config.toml
num_key_value_heads = 7
norm = "layernorm"
norm_place = "pre"
positions = "rope"
rope_theta = 10000.0
attn_scale = 0.0884
tie_word_embeddings = false
extras = ["capped logits"]
init_std_o = 0.0
init_std_down = 0.0
beta1 = 0.9
dataset = "wikipedia_en"
MLP neurons of a small language model. Each row is named by its layer, matrix (gate and up: input weights) and neuron, and shows model dimensions 352-543. Each number is 128 + 24 x the weight over its row's rms, rounded and kept within 0 to 255. Numbers have three digits each. A neuron's up and down rows have the sign that makes its largest values positive.
After each neuron's rows, "fires in" lists the words (lower case) most often at its 100 highest values on Wikipedia text that the model never trained on; "fires on" lists the tokens most often at its 100 highest values on Wikipedia text that the model never trained on. A number after a token or word is its count.

L2.gate287:122138127133102152137104201135096157097138144135092119148113089132120125132118110092089066152140111117129149141113105123135141168110107144161129113164066112126165107078107136152151138164139153118130174132112117179159165033118154097143159169105155131151133124117127131112131140119088160126103078106139131147136108127164140117123102108151069140144119137121101143116138100111149138133109148152114118131130135139165095116129100125126132182120139094091121136158124141128172117122113149129137078120099126159152136116150151146091120191137089096071153163119130113132147136160127137084
L2.up287:118149115100154126093106143140141155126133125143144128138129166085150069200115143120106053103149161146111126132102144123147126163105154117158118114124135084147110107155131152186147161146136128135200108105120139188140122113136098123139145141136138144139149135120122143162138163140128103127126116116078113128141118160120140102141121134141132114122196159148168127132131143157115131108128212105124114129124134144119118105169109100096128116142086087126136148135127123089131113105093103112105163171127091141127117150144098139127091094108164135096137156110082190123114074146113134130
fires in: "to" 31, "of" 18, "following" 12, "despite" 11, "by" 11
fires on: " to" 31, " of" 18, " by" 11, " following" 7, " Despite" 6

L2.gate2015:115116115087117108129086136097102113170118119077110155132110140133115107131103138120122105127115192101144142118126143117155143142103151127157154116161132091155155170165141138105142136119132127143135156142140140140151125121127143110150176133114101138146117127110122165138142113128096118141131121086130087132096085170119156113128116134143138083125133141084111113115174136110148146147119152140140142140137127162140116127149113105118135093112160169099122153149108120129128134153167131127143114138141129090118136110138121151130120102120120178084102126099114152105114104138104112111
L2.up2015:172132159129136145121117126143126131115145127084120171147113142114108123141090138131082098140096115168106117136161122149087108103099093112139143126118164132136129128152156143135165170120124108112137143139119126128088139107127174121134131157163122145087144122116144148166158115138147099155073127151130143166069179137114169122110083074133070140137182135133118143155106126142129108141116121118149150115095104126136119146109086107159116094135136143138141140136114162151113168119111175095121140138178152113144159117140132145077137144077112152081134165166117125132123136128143086089
fires in: "to" 40, "of" 12, "is" 8, "noting" 4
fires on: " to" 40, " of" 12, " is" 6, "ing" 5

L2.gate2166:092132126126115114099152123124145097145133091101065164104104140126131140110110131081112104123088095129096139110123149171164135130068102139120116141094103145093162144095103163156131140120119132088117131156091104172116170131154150113110122118133134104139152165103084188095128165084109124093092148101159108131120092148157125118104100111144140148106131112066146128149164088088127114132153169102093130130097155097137123124110114140128107159162112147163107141143193123158161167134135153137159137168112128141114144154123125152136122104138131127155136096130121137109131116123110147075
L2.up2166:125120165124123125117123150126128064122092137139117186103104132162147154158121106160042120131090126158119101103170149112120119126103098124106116120148102123148136109135111094157104111123160137127082140150118171119107172170110143168151089113121137176128144143139152126084127141136092140123108162135127150128122148136120091165146110161102137102095131109116108164102171112144122121136142164105121127137154127124101173112088100174157154141174140130139128147129134175100151135181090095112133128152124096092117150109118124084124120098110140128126082150142132120111158127093144148099
fires in: "in" 33, "of" 10, "by" 9, "to" 6, "for" 4
fires on: " in" 33, " of" 10, " by" 9, " to" 6, " for" 4

L2.gate1939:111123102139127111128131164137156140136133141115122125117134125158140144139156160139137143102102128145124087137115154181121128121122105128142129105125139134174113131127154149147104140086093154116106108112142104156146119123112187109107094138173137113173123155138090106080125164104103189139157112128101128113117146159187187142106096123125103122080070177105160084105108152122106129150093118134144125084099113094154149122152115163129132148131127128143147128126155156162130101117124151158155164128109131147122108096119159174143155102100118110161109124164143104112135156142127132151
L2.up1939:105075124139136173109109173090132111134156126129087101174116154149137131075135137125128153123139161129147112085138086157155119145111119141108082122119104132117095126170095110118082120124116122115145098118106179152118146173119115126087078147111166141158122148158105132044129133112103140115118155147160130138100114126144157107104147147106156096136108124101095123111113123129159138159093102146103095111135112125159128100101102132180142101120148091115128165150149106122109092198151128150139116129112192131113092106133132092130113106123159130128114137099108094108153139149134095112
fires in: "of" 39, "in" 16, "on" 7, "to" 5, "into" 4
fires on: " of" 39, " in" 16, " on" 7, " to" 5, " into" 4

L2.gate307:089121137140108189119112135106124116113141126135152102150113147109147114153088147139110105100119122106142153148121151129154107137113129110149105113068138101158128178127139153119137128138120138116115143149129135129134140137117133141145158140118133189117119066099096138121146161109120118151120121142092136158120176160119135125162134104150090124163150159076120135127105109091111134149146168117123163094108140135081145093108112156149127118139120122099158143188108150141150093123120131148177135112152086110122161133134142174142146103112093116148080089127091154091118121109105128131
L2.up307:144145134120115126124116117099112108136128126125116145109115119139187105148138110122126122178131096111132131147127127105156107107110164118117146124127141109132095112152141127145127111142077146146113126058106160110154091099107153154144104156107091129078138132132110119119124110118129137177115118135109110151116144121147169155149160104129146139109161143145139139076118152149141132148145107141134181105135128172147175116140146090131156128144157113120138160088157100121131117116125190165098129144108163136140177112104172112124160159132142141100097099141119136089137056150097140133
fires in: "in" 16, "under" 12, "of" 11, "length" 8, "hold" 7, "minister" 7
fires on: " in" 16, " under" 15, " of" 11, " hold" 7, " Minister" 7, " length" 5

L2.gate1069:123120060139113097148101122127091125153111130130156133164107129159088124107079102128130128116097091130170156136118108169117151144150108133138110113155133146120099147130104101159141106124123155134102118137158128163117120138141091128133103174065141135135121078159112154141123162165113076160166114130166119092122157141161134111140147167113135136128118092162145142107130127165130099127139144109122110120132107149117126111145144138141147123079139137193085102181123127144116115109122142113158126124152120147192144129089086146116141101114134177108115094096054158142131122127132100175
L2.up1069:145101162117136113168086153108164122163114131106127151099106112114105095087158129112135165143144144110105129124137135125107160145129107100107150133130157099133150109132139134115155150121128152119143135117127192136152139113133139115197139119125157128141145177109124105133093140133089068111112116079149154129141109103157112116148148147150172150103134154141130159129153153121159158102078146191119157135154134150143102102102142116173082162137090124138111096098118134144147136127173152156116135113142113124072118115134136113119107119179153154103161130138098102166120141107140128117
fires in: "from" 25, "to" 25, "by" 9, "vs" 6
fires on: " from" 25, " to" 25, " by" 9, "v" 6, "x" 4

L2.gate1093:097100114145186099195068108109144131148113094098152201100115112156094101151108149098101125094126139165140107129106161162123175144140109116122136158093116071097104137109098183114141143082099152145162134121101099142122134132148165121124135124131108186113137080080125179173132160120152170138130130161162159138145109155168168081163123114138161116123125163132137114106142112116119128171109143115152148138109121107126145104112176159139169099092148118108119112153130144128107109124122123165108111133161105151088157144135163132142107169159097122151146143140138126136123135142132142074
L2.up1093:129100136141141112189146081125096092142096085136140154111140142171098101161142145124114116100175110124177138082158132144111124122144116072121146123096130123115156116146142120138111121110098154143113116123116133120165113119127142075096133171082134100107132109144112122130112138127153135141109130131120151129133086152102137120117081163169126147113085121126072108139150156117139153167119118174132131155106074092122111120118122114160151142122135104152113128146085143124119136104153130176094130154110128108125135089145121123079084154130107100129154098101113109136142076124153169145
fires in: "of" 15, "to" 13, "about" 11, "with" 6, "by" 4, "over" 4
fires on: " of" 15, " to" 13, " about" 11, "ing" 10, "s" 7, " with" 6

L2.gate1557:127103101162153142138109144111123092156133109126123106074138128198156108136175173150133140134080129101103133116166134114133086147100113129098121123140142136141050121120137129157128118149096151162190151138123189138148101143153152125131133128122126121110138097052146099139159106133118116149151121173116108170113144149104135116081116097180148112112158118106112123140110135112095109137151120131134158115122141143128084126152176090144141119078135128082079113150142109111140091142183111096152159133111147115139156094129111121067087111140113148110146148101148189157129115112104106131
L2.up1557:136158145124131137167106153101122113155102128097115139143132154122117120122100116136152135115174094125162172146157086110120115081096121152145082114136122102133149141132173128141140143162142154148134098125135116077088160147131159139123114118124108142144100118125113136147102168114143106138146137166107161103115125157135087122117149160172081137118159132100125138146140125128103145131168129145098105153116139127112148139130126119142134130156128139138131125106130080056114110162150125145105146127151126107118138148128123147136127084153108110131151160070145090128101168140132184105
fires in: "mi" 23, "m" 11, "million" 9, "cm" 9, "000" 5, "metres" 4
fires on: " mi" 23, " m" 11, " million" 9, "s" 9, " cm" 9, " Inc" 5

L2.gate913:136070152103137088099097156131174140158141094157130091135160157126169131106124148111118102144087133099098097122142150118150176128106126144115152149131111146118128092148140171112137163159160124134132094147068156098112176118155089136121110134149131156142132118133142135171155140090140116089157108099132147128174129125095105119106124128096140158147144125135138131134108135110112144100125139131098159116104095160114106120147073134086134113140148141115131100129134114078127157112141153087171165158128144131141105157120154158152147128100122123128096146177138145121108106090117106082
L2.up913:115125119122087125115149093097128146122152080083115139113110158106122120195090108133077140135171105126099116120113126131091143157147114124155153083092091136088168170107144138132132134147126171116130140119173164093124133130119115112171132114082122128180086163138151084101134147144151114116156159125102150140145128146130148131123130117108081117109145180122154144201136134132114156142135106110118103109112094167138108117085136094101133118159099132135137091110144186156146097111149104125125106158147121119138116128148083095115166127093119120147162097098173112127100110106127135126
fires in: "in" 22, "until" 21, "by" 12, "when" 5
fires on: " in" 22, " until" 21, " by" 6, " when" 5, " By" 4, "az" 4

L2.gate421:158105134142116145134106135114146141104140102112190098081136138133086097117108082136102130137103127121179160144112136143106139117158123165124142090082145172153115078107160125136111140147111126136135145106102135130099075104141111113144150115114074085085141100111071122177134144110138178135125131114121122134097145115137135143080101139132116182129136119131184150154120143125113139130110155133123129113124121104123092117129141102122130137110098177114108089133145109144137109126139152159138114135120114162108118138144122175171153102100120115181140160146129150160134161139143158116
L2.up421:121140111120124110096128102078161138120140140117138077132129114135145146159111136106103130127136148106119111158143135136094130108108112120112150142081078147093129154111156137128143131122112113117171140135112074141166136172116168116141133140148135119141102081082169114148104127144105089122097097154133172154117098184121125146113124146130123133131110117140066149127110157108139145111147158154151142146123093131103110164133106088093119157115114125126164144189154120120076119193140137143146147101166123121157132164123116111162106066088128128127110182137117092160106183152149104152
fires in: "on" 21, "from" 20, "of" 18
fires on: " on" 21, " from" 20, " of" 18, "s" 10

L2.gate37:126136128155094173151160131071152116145136141149125086135097155161144103104077139150056141138115153138132112134115141086126108109141141169147123162093146075120106118127143128152088129131132136172201133129154136151184119118114156136091159104156095096134109117127095128156111100096149138167102128154158117142141149126142147150159129117121164125130140136141130118124118180127125155157084133161138105133143087135094119149118103101117112119135149109102116106111125123159110143154110141159141133172126070157133123112150186155069124137105096139128125092110098165085110148102130129127
L2.up37:144149099101167164165081100175157114134092113134129140123144165111137065168104122108130116148144142168071151127152140128154146128084123143139114082141116172172136131159155138113110164082162139107141134102142119114139155126131145123137140119130128130086136162077116115101146116105148079125094143125131156186095112196156143090116099079128128131104161157084132122149140157128117150153097178133125163159127125105098120115087156113116118119112180142121110120129139105142095094124105170137123158120150121116125148155133128127144146128122081107124101127124130134142130162158132136191
fires in: "to" 26, "of" 20, "by" 13, "on" 12, "per" 8, "in" 5
fires on: " to" 26, " of" 20, " per" 15, " by" 13, " on" 12, " in" 5

L2.gate1566:146116144102104100122140120142115137121143135112166104146137151127171104102155092082128087141118162145142105134113143161133125125107147154153137143108121118133148105145113110137121111094172169113118111119119107121161132166096141115145165142115147124116120104099116134115105107182129121132125154125117146152088129126158142140109166131143113118159144122118099114157073150124096142129170150134154126121129133143128135115163152101094123117150108147121110128096106149155150116107096137142098156098143091118106128161128109109107141129147126143093171091114123103140142115127121135088
L2.up1566:124188119147124082135165105135127138177116124112126098104135109095118140089124145147124124120119129106120063139117132130108167130129135116158158175171125063111100085090180119130159156118103138125141135058096156176148090159124146147120114109129127121084113097142114137096140147154111120121105124125146130158110170142119139141142068157122100135170126111084125130123126104136119097069142078149143096133127107132175117133140080132105132129100133184135113121159155167111118172207147143129193114142130135118140112114141151147138130163127083088104094129151103107111140113130196140129
fires in: "of" 67
fires on: " of" 67

L2.gate2302:072160115143140121146124154126096146107111149087089162118131145164105091150088070095111189166172123101117075140141137130168143106082149131127142168159133118137139124121119108167105142171135141114148104136163095109164091089146111103136139125115100156124166133189128146155136133143159148146117117135117146137155139116104109107141110107097095106067126177122188133135136143146122141112101149121131117134124139181118137098141101147128122101109106107135110136149122151146128155108117118103112079107156110114115120095113128134117169115111154148157115106149121101111088131098146103089
L2.up2302:114122108133096136163142083147170116116141120114085147094117113166134111121149153095053151131160101122149127106118070132109123124101096133137089124164120142157086135132097154127110140104139151145118139146168115146096136144130138123119122141152099134123153108155120107165136105123116108100107145141099109065123121143110126161150147151107142116107102142115163111126165122120135129103138125108134110186105143158098113162143132157072145149154153130181154132162119133122081153124154129098099175145118126105114110110114160129158089081107156091153189097097123137112121156059115142167
fires in: "for" 32, "to" 29, "at" 4
fires on: " for" 32, " to" 30

L2.gate703:133132149108086133102130157072108118119115119109128068115094143126090155121091150165118159121136134147161092108112165126110134114125133123107140143086127104162103146126144124163109186081172146119097121129112143169163156120134128151135140144172136099143120118111116137150086159140160116138128156121099106103116105139111160128115118176133093106192164169118064136076133103122098139171105122136116131111152156130103136163123118116106072082160120112125142114160142116129118176105077116126157116142117143142128165149160135107163106088137114119160137168158067149111140128085134138142
L2.up703:133103123130105104141147152168140124155102131087157120135095129167111130116143162121154109098137112098145142083143067062138142189095141105074099092115158102097152181098122175163087096130153144111136125153122120078092145121104136109162147117152145116090165145099104124132126134171168138151102135124148148125150132119135111130086154113093121151110149099151153113099162132143148158149127093165113162161161122134109106148110140115140154125126186135108163118143120115129095137134119175109099156134143125132114129136100117107095121117098102159137116133126138177130101151138149089132
fires in: "in" 17, "of" 11, "between" 9, "well" 9, "tikva" 4, "bockel" 4
fires on: " in" 16, "in" 11, " of" 11, " well" 9, " between" 6, " In" 5

L2.gate423:141161113135115115120093107114045141162124134137145137119139155164131099126137136141091116131075103169129120122140173138151152145094121092126130096138128120107139116158126178137084147129113166158148123126144129157118131114107130116166147154181119129151103105095140127122099160124114143146079094151159102140103154128150166136141117123135089152154149122146120126088143129093151136137120147093131106127142137132118163117139104161141133104121121138129124161139146159116146140101157146153130134088173084120146146165084092141174134113140157164157151152115111160147165123089125184109
L2.up423:103128116128120130131106120123143138148119135137121124114131117117097104097110177130121116111101148112133126109151115162093093139107157131100105127135123129111144160062177130144100102122186156118175124124188140099129133164150082134116128103130090103079155163125137143099122122098111107125118121135114116106116139141103154151158149126157093119139082145104170127182134147158128102125165139148181158126145151117167164154142136170075113110175112143074166100117147140133146114115143124115107136140118127148083125147131168140091128135087148122095136131118085103125127114146134154147
fires in: "by" 55, "to" 29, "must" 6, "only" 4
fires on: " by" 41, " to" 29, " By" 9, " must" 6

L2.gate2192:144157125137107175119137165077125116146152129085115161131103188130121116156096111095110179164148146133133111129134121175116142109168103147160121121065136110098131124102093148142094136147191158117129113114116133148144155103145151095120175078095149146127117141127111107122102174149103120140127094083104105138155139131176157143178134110139116156121102158121141125129148118140129114124147146100097083121089113132157038137151135143115113146124177179121129160150124139116129103136118135131132128122126087149153105116096102139139149172159163123098110140142097160108122141108138137126
L2.up2192:135152091096110127184104126138148120128143126158156095114098124126150125109057137117119082099115116148131126105147159122131127109082098144130095096124107107116147143147156144098156179148150104147104157124133141174086148137146142156124144114163103108113106103154098136135111107126139130146123139077165106121143168135102131136110113146125186156123117136137122116119155146113104125143142154185120143123140108086105142112076107134116087138073152162099121124160130124150129130148135169104110085155138086115162155118131144118120108129107133160123168149147117185159152136159123144150
fires in: "to" 35, "of" 18, "by" 14, "for" 9, "announced" 4, "after" 4
fires on: " to" 36, " of" 18, " by" 14, " for" 9, " announced" 4, " after" 4

L2.gate1183:087176166083059122116155085140147107158138110137117148133126173155130135162125132096129116109119151159153091137092134139118185137154103130118124110134123115111116119120119130107159170167138135156122146125138132125088122132073132128159111099128167108136130105088086144140128145114127147100105134136137109127133129149116105155156146149171095138169149146131139121123118133150148107147135129098123147112111154112148106103091114121133139114098155122139088186154136161128137138107156122137123121174140134148164169140101136128151153176124137117130097119110107160121134128143166172111
L2.up1183:171134148105180104087131137145162121133114141143176137153109134103139155175117113128145117126119107134121115140159132121146131149106084160144161098144133136121103116109111102142103085090113170103111187179133118181151095096156135133133110139101127100094139092135104139132119156097160100133136146095126149135148133098183124137119092122128126171116135131113152120092125116113089126122112144082125173127121156116153111151104126143147125150114116100110123155112146124131135160113156139135165119134120119108123148101100139098157097166132134135141140137117122143113131100123103149085
fires in: "in" 18, "of" 14, "by" 13, "despite" 8, "for" 7, "from" 6
fires on: " in" 18, " of" 14, " by" 13, " for" 7, " from" 6, " Despite" 6

L2.gate1035:131140103160142100159111143115155133131124100135167124136059129169146094107165149093111108139068180135124100137130124120157190129149138123107103122086106120145114125145083074129140086133176097113144106176128119155105092143146078136107109122110117109108170109150149153136131105106115145146153111125107120123112136147106075144123136116174150104168129105146154111115127106115122119147138133134119136100143123157148148148135117131121082146104156091097140116155179157176093150135137121130106162129164150133136127092118131157128102097141133095147151156112151170125112119126107133138
L2.up1035:111122122156120170106094189109150151128109140113152137138153135126143117151124100092122155099122129127149128149146098091111194120126119099129104109120132080083127129152149165093109122118116131128133170093144118119173113123138142084146174139183104154164120105127090136169166155095108121154096079115179165139121130135151144116076092166143104080148128106188084117144106114088114136105119119106102137143149092071118099101150119137148144136155160147097072109130114140165144194114134194139113138153156086135099145114141149125168155124150104111129125144125108128103122142149149136111
fires in: "after" 34, "to" 14, "about" 9, "following" 9, "despite" 7, "of" 5
fires on: " After" 22, " to" 14, "After" 9, "Following" 9, " about" 7, " Despite" 6

L2.gate1080:120118156120163110130063169095127098124095127134152124066111142133102118166054127145136150120123123104117172120153137098128096128158173109125133149169133151116107120133110117142094142121137108125157106146084148149098120144108139188130060136097122123137138103127121140112133117090141167089128155161146135134145110120145096067137134143171160135145113142115160123114136066103120144164183159109114108113092166138125109093134131137128096100136168039149130142176131141140132146168143138162152096135162135160131143144116137105164158136120098120129125076107086108141150130103148130163
L2.up1080:164124124117142142141094129145125146162106123113139101134124136149143112177126141097134118094180113123088134082125170140127126108096137137124123111117158085180096118159152153125117139159147077116159139101134107171108108142121130117107115164124097111135108133141130137151139116129151091151104128138131172152121108115083145131145124143104096133165145140146135126122152118114148170122139161120115108149069141111135074136098159159118121129145137124135141115149120118166145121105123138101104157103160132150112130160098158152121159092098099133122166107126108096109145133122172116120
fires in: "of" 36, "and" 11, "nizami" 5, "to" 4
fires on: " of" 36, " and" 11, "t" 6, "iz" 5, " to" 4, "de" 4

L2.gate2034:104099106127172130148111171114162119154096154100124136129133142157101139116131136147118109119131133134076135089117156130125159112103096128129085137101167156169128138113076118152108147137129148127127129122137106108131127104100149171097128131077154133107156138115163158132113097131130124143155138121128091092118134146164165083123113154127135158147153136154175121115140114145156099150104114150115139156064081139132116092120158119132111129145117108130183110104095129182130109155146151091159115125111143186186145106108115152109185127110134127130165165147130127121111147159126108098
L2.up2034:131120121112105107154090056115112136119120107120129090151135114151123102147151138137096100118085110112137138086117104089126158157137106124143158115132094149189091167129135159133117130137133145121142139157177091147110133109157115178121107140158100104136172122145109133191133109132078106124170115135108082122136132089123109141105123099168133113140128140084117137092172140123135156155138102159104119105109130114109116133143116123100130127102156122136134110136106151114098134081130126113082071119133135125132110118113123124159128171110113169126165112108152135158098147122118101154
fires in: "that" 17, "to" 16, "as" 12, "with" 10, "for" 8
fires on: " to" 17, " that" 17, " as" 12, " with" 10, " for" 8

L2.gate828:159136097098116131113129122115201185183115148141118166125115137128131093092105118087138115149105132166151148123168123161128110122096109114097119108072148138134158110088177127116074100142189115091115072166116179114126123161114132157101167103140169117113161107101125146141138119133128124170146142090159108114103121142150127118120147130134165114141122130135126138147149180127107139147116114154137097102145114183127142135136133107154171181161098132117124130146121083157136119112142106178136150078148160125130101104145143141145130124107138103158129129092115151116124147118128087099
L2.up828:124109123112110141143146143173106100118133128116096100088157131128110120109133106149096094134104119129168174142124162125142146160148098172155119117120085080101105129086098162142147175101121135111112099121175127116092136094130137151113169132148169118162124097098167125118107121153155114152136142092104175176104113097142129162106184135136138150104141089109099139112135135136156123126152117143131124126150114157142111105103118137171158157160126115102112153091130139169134156157152097132166139143104141110128118133167138131148102110114099080073136160195102173121127129098152130136
fires in: "to" 30, "from" 12, "a" 10, "of" 6
fires on: " to" 30, " from" 12, " a" 10, "y" 7, " of" 6, "i" 4

L2.gate729:109123120153073111084109141122140105114142166113119117155156153142156106103130118111114137164057136143122146119095101123139102100111119161146108111168115126067100086110155120154098149105123145160156103126130147123103130121156112137138164124154086153113151099121128115142139127119103119118101152130131133136153124155097135156122127119137150136101089167106126146106175128134147101101112125133132092104100116100112118130152199116132158116106146140128158135123181141131098118134143117097151163122121106135123112087128123134117135145144143148137173136089130144121131112141173073132
L2.up729:154113120127146117109153155132112112149152113139139132111063069157119129108135146139124138096157129138162163149100126141125101126108167158168117137134130114155128141123151113101114143135104121103108112105104125129089080170109173141092160129107121146143125143145145154131139136117147093140152120143106129113131124122127106126110142121140139139132159137097098144105178133138146154111166108126109156135129152128124168098138120086148114111138144118131097104100122085112135103150151124145132065133150133139135120114135092131093128130110124119170129091132119123118144128127156111109
fires in: "m" 22, "cm" 20, "votes" 6, "km" 5
fires on: " m" 22, " cm" 20, "2" 11, "m" 6, " votes" 6

L2.gate42:159130133097153131170113148084115147125090134093120140135074125197073108148100112159107135148137139161108113140144146147174146134153148093133089106127112130125139134126120079133121134166149120149129144094145128126149125166142100083103110132138105137138129132111137125133135105101125132157110092051125089121111137123137120138158104152131136114116143117134114184135154098123104134155179122159131170114140130141135101135110117119144161120141131159122107102096157127137129147138144142089164167101160126093100125090131131128130148071123143136138131105079118132134109149091134086137
L2.up42:152108083126144124111052167112159072121118164123132151167133145124126092125073109106108112128087115138158173123147151161120176164117153135092128145121124173128100142182147131084145091106144162129082103127117118103140098133101118150159118130090088125130156119092116089086137122152105132105130139109129152145158119134137099101136108127126116148112150132115116113155148084157144124113081170144107122133138122135143169145157143133149135135146124126121155118157135148152178120173127130136129116109137093120129130094125110118074171123135102160129140147108108145124147116166093123087
fires in: "and" 37, "to" 29, "or" 12, "of" 4
fires on: " and" 37, " to" 29, " or" 12, " of" 4

L2.gate1414:110069140170085169111105129095112163156118161083124106133164108156148111151132134120132137078127164153098152094105155142138106159135119142121098127074113105104117126134120168145117114120099116150149148104146118143131141135152112143170143147166127125145116106114124155096129138137110106131089074124105133139154079144154152100109127118136157162158117144132168119113101130083083140158126164172102158147167107085132090140116124144136160127089132163156128166154113122114157124149111127084123119104139116097132115121149131163190114102144158150135183164123100118112060138142087164128
L2.up1414:127123132147144109084108146103134133118150113129136167125146095068105100136120125162136101093117102151160095104144159131132148114146160086101157088143115138137097124140112167127084131104136096125126150114124058090103153102119145088103112166133112163133133164147129165180115130127114112096091111132123130152095146074094137128153146105157142085148104090106109126116105099114147098111179117161134133133099119124112150109117170087125131124110130067136146137099122115110139082108162114119130110131141131170189135106117125142084093137148075130126131068120162146143099114146059145141
fires in: "with" 42, "by" 23, "of" 17, "using" 5
fires on: " with" 32, " by" 23, " of" 17, "with" 8

L2.gate242:103116140122122138172103121137149107130109157112127139121129146122154101163118108057156159090117137154092149108120116146186134143094126119129143136106113130109155149141140152092111115116109096124148150132099123198094118163152175131159148172134121154129107122130116124138117160128087100130137096102116142102147113138165095125124151083128152098110104157096136130093146102127108131137120150112121135130138144106145143151035126108086117156133133112112107118153094117097124149109153141145101136120125161169151110128128154124146109111117097140155160130121104148160140148128135128125
L2.up242:088102132167121127150118128147116148126113166126152099093047109115093116142145125158085124113116139145118124097155178105144164169123175145150096122105139109074163168128106142097121127113139138170113107104128089145134138132108138147137141122113101114134151180137138165143130130098141144119137127160155150121111125161156081139145149104116140142123105178102140152174094100120129078139091121108143165119112151152127111126142106070114107146136115115151125090171152173109132113186188090140111124092103111157099121151109110102123111088110101137141100094137112101094173141125155173114
fires in: "of" 28, "from" 10, "simulators" 9, "on" 8, "to" 7, "after" 5
fires on: " of" 28, "ul" 12, " from" 10, " on" 8, " to" 7, " after" 5

L2.gate2291:117148151122136113113141176131091114127123128151138147089098122124128128102072126123105123094092169141112149146090113166143138117144096104093147152150119097122095111125149124151118134147126131141083058147130143151130078106130121136134110138161129122141070143150127147150135109101111126115183173109089085134142118161157107085168129134154131137148147123124103141070146135118149124112080131095104158144150100127139155121097107127107119142150111115108150145120109177121136089162127132108133140138175107095136158166119128139150132109116160136112140143145124138110096117120155131107
L2.up2291:100140133142096168135104091165164154113151135104156157117144157123132163167189157102132144131117110099120131124120169162125151145104119136133148135104111147133125098090170117109146123111093130136132154102193118121122129098105116122129139082148142098136198108151156116109134126132140133126139167150109155126125127087152113137135130103085058119159112151115162121121108182137097141136167127134140156163096068152158125160156099097131144177147101130170125158173048109136143110149115112119132120139151136147138101094118164156092127146110074124126139143086112122131097088135126087077
fires in: "to" 32, "for" 12, "by" 7, "fij" 5
fires on: " to" 33, " for" 12, "e" 8, " by" 7

L2.gate23:099159142130141144126115105174118129154114150113130144178142102092130157157111152130123139130149112175132150118123140127136109131094127156159125097182103128095110148126150116141083139117131132093161139124109133154140135136133132140128108140113142090105111112146125133113133113113130100153122131146110098103087107132102107105116123099158091146121158081101123132099133141102156132103181123112123150139111148112137101126136114124122121159157188121110138147145122131109138159121124135178185161133165147169113135107137119092128190103122120132093120151111145101136134112113184091084
L2.up23:135117141111129126118112118148086100153115148174143088123105158135142116136107113162120122149160146124128129112127108149135130149108141072111105147154157114135098143115119165144169184174128136092153161168100106157111107126116151152171157109122068138107138137117103131147134127111099126153129149113145126098092091167104147150140162082091118107122115177130148134127107148130131152144130150114138112114142142109143141112143141106130082100129176120144142090168089108092131095128083099140108152148121143170134142103128094128145125130081120103137165111101108126138171174105112110103
fires in: "the" 27, "of" 24, "on" 6, "to" 5, "udorthents" 4, "big" 4
fires on: " the" 27, " of" 24, " to" 5, " on" 5, "ent" 4, " Big" 4

L2.gate1805:117111174131141154115121151158133134130163195194110123139101161118121123154140205111136120120111143127104125141111143131142122099133132058108109141165127138064139145127101111131067153109116149127086135111128133150113114101120127108115122116148136147114103125080163128153116126171120125108129097126146145109108127145133098132176109096157124120145124096135089142132133156127157149110135148098116123132121125138146105159134146110155094111175134131123108143170078162111218105149115150118158150132114131125146135124164102123135098114177090157106145156097161127109094075115136086144
L2.up1805:149100065150119124137138109116159151176118151088119140177192114111088132120137164149167194201123121133096134072085125114122104142119173123095116115150182142119134122131091142159123077148131178171148157103152123091105136110080160095095143132096175141126118105153145139147128123108110118120111135127119143121141157122111094160141146114137118141121119106108123119155117145137153115130082114137096129138108122101079105109089122135126117129121196130111105088096152071141130100114146183170082129149104102119137156094104168144158129141168138197160098089091111158184123157127098117142
fires in: "of" 16, "with" 12, "between" 8, "2" 6, "vs" 6, "t" 4
fires on: " of" 16, "v" 10, " between" 8, "with" 7, "2" 7, "t" 7

L2.gate1876:072087108150085104105116159135126097121131122131156150110122135122180084157145156123154187137108092094184145150136162142113130130126109122128165135155115083116139165115165110104160107115160101169114096116076105098163091092121112127142099108150158094153099154095170133137126153088127108118129133104135095119117150124149127141121161133114134153108106131104137132131084120121097159111117172089102108144123132141126148125133119133116140154098096113185109146150142145162152137144128126129133185095121158095135106152122143139112111119113143146114135096136110146133088110131119122110
L2.up1876:117081170126117110125087150118103115146121170122102170087152153157167152175100179114119153169130124127110132156166145160094127112101085122128157151134109131124125121141077137103156161146177149143117143129124111176148118160143116098087161096154121103126117104168138138117141152102128154099142127118085136084127116127152084100179122088142127151143124136124138133094173100090111110156126126116138152133100124126132163114156142102153165087123150161141179121118149137135185135123133110131162125152153157144119081100070146070143097111103124142120120134109136147108105120108137137139
fires in: "of" 14, "are" 11, "were" 10, "including" 8, "for" 8
fires on: " of" 14, " are" 11, " were" 10, " including" 8, " for" 8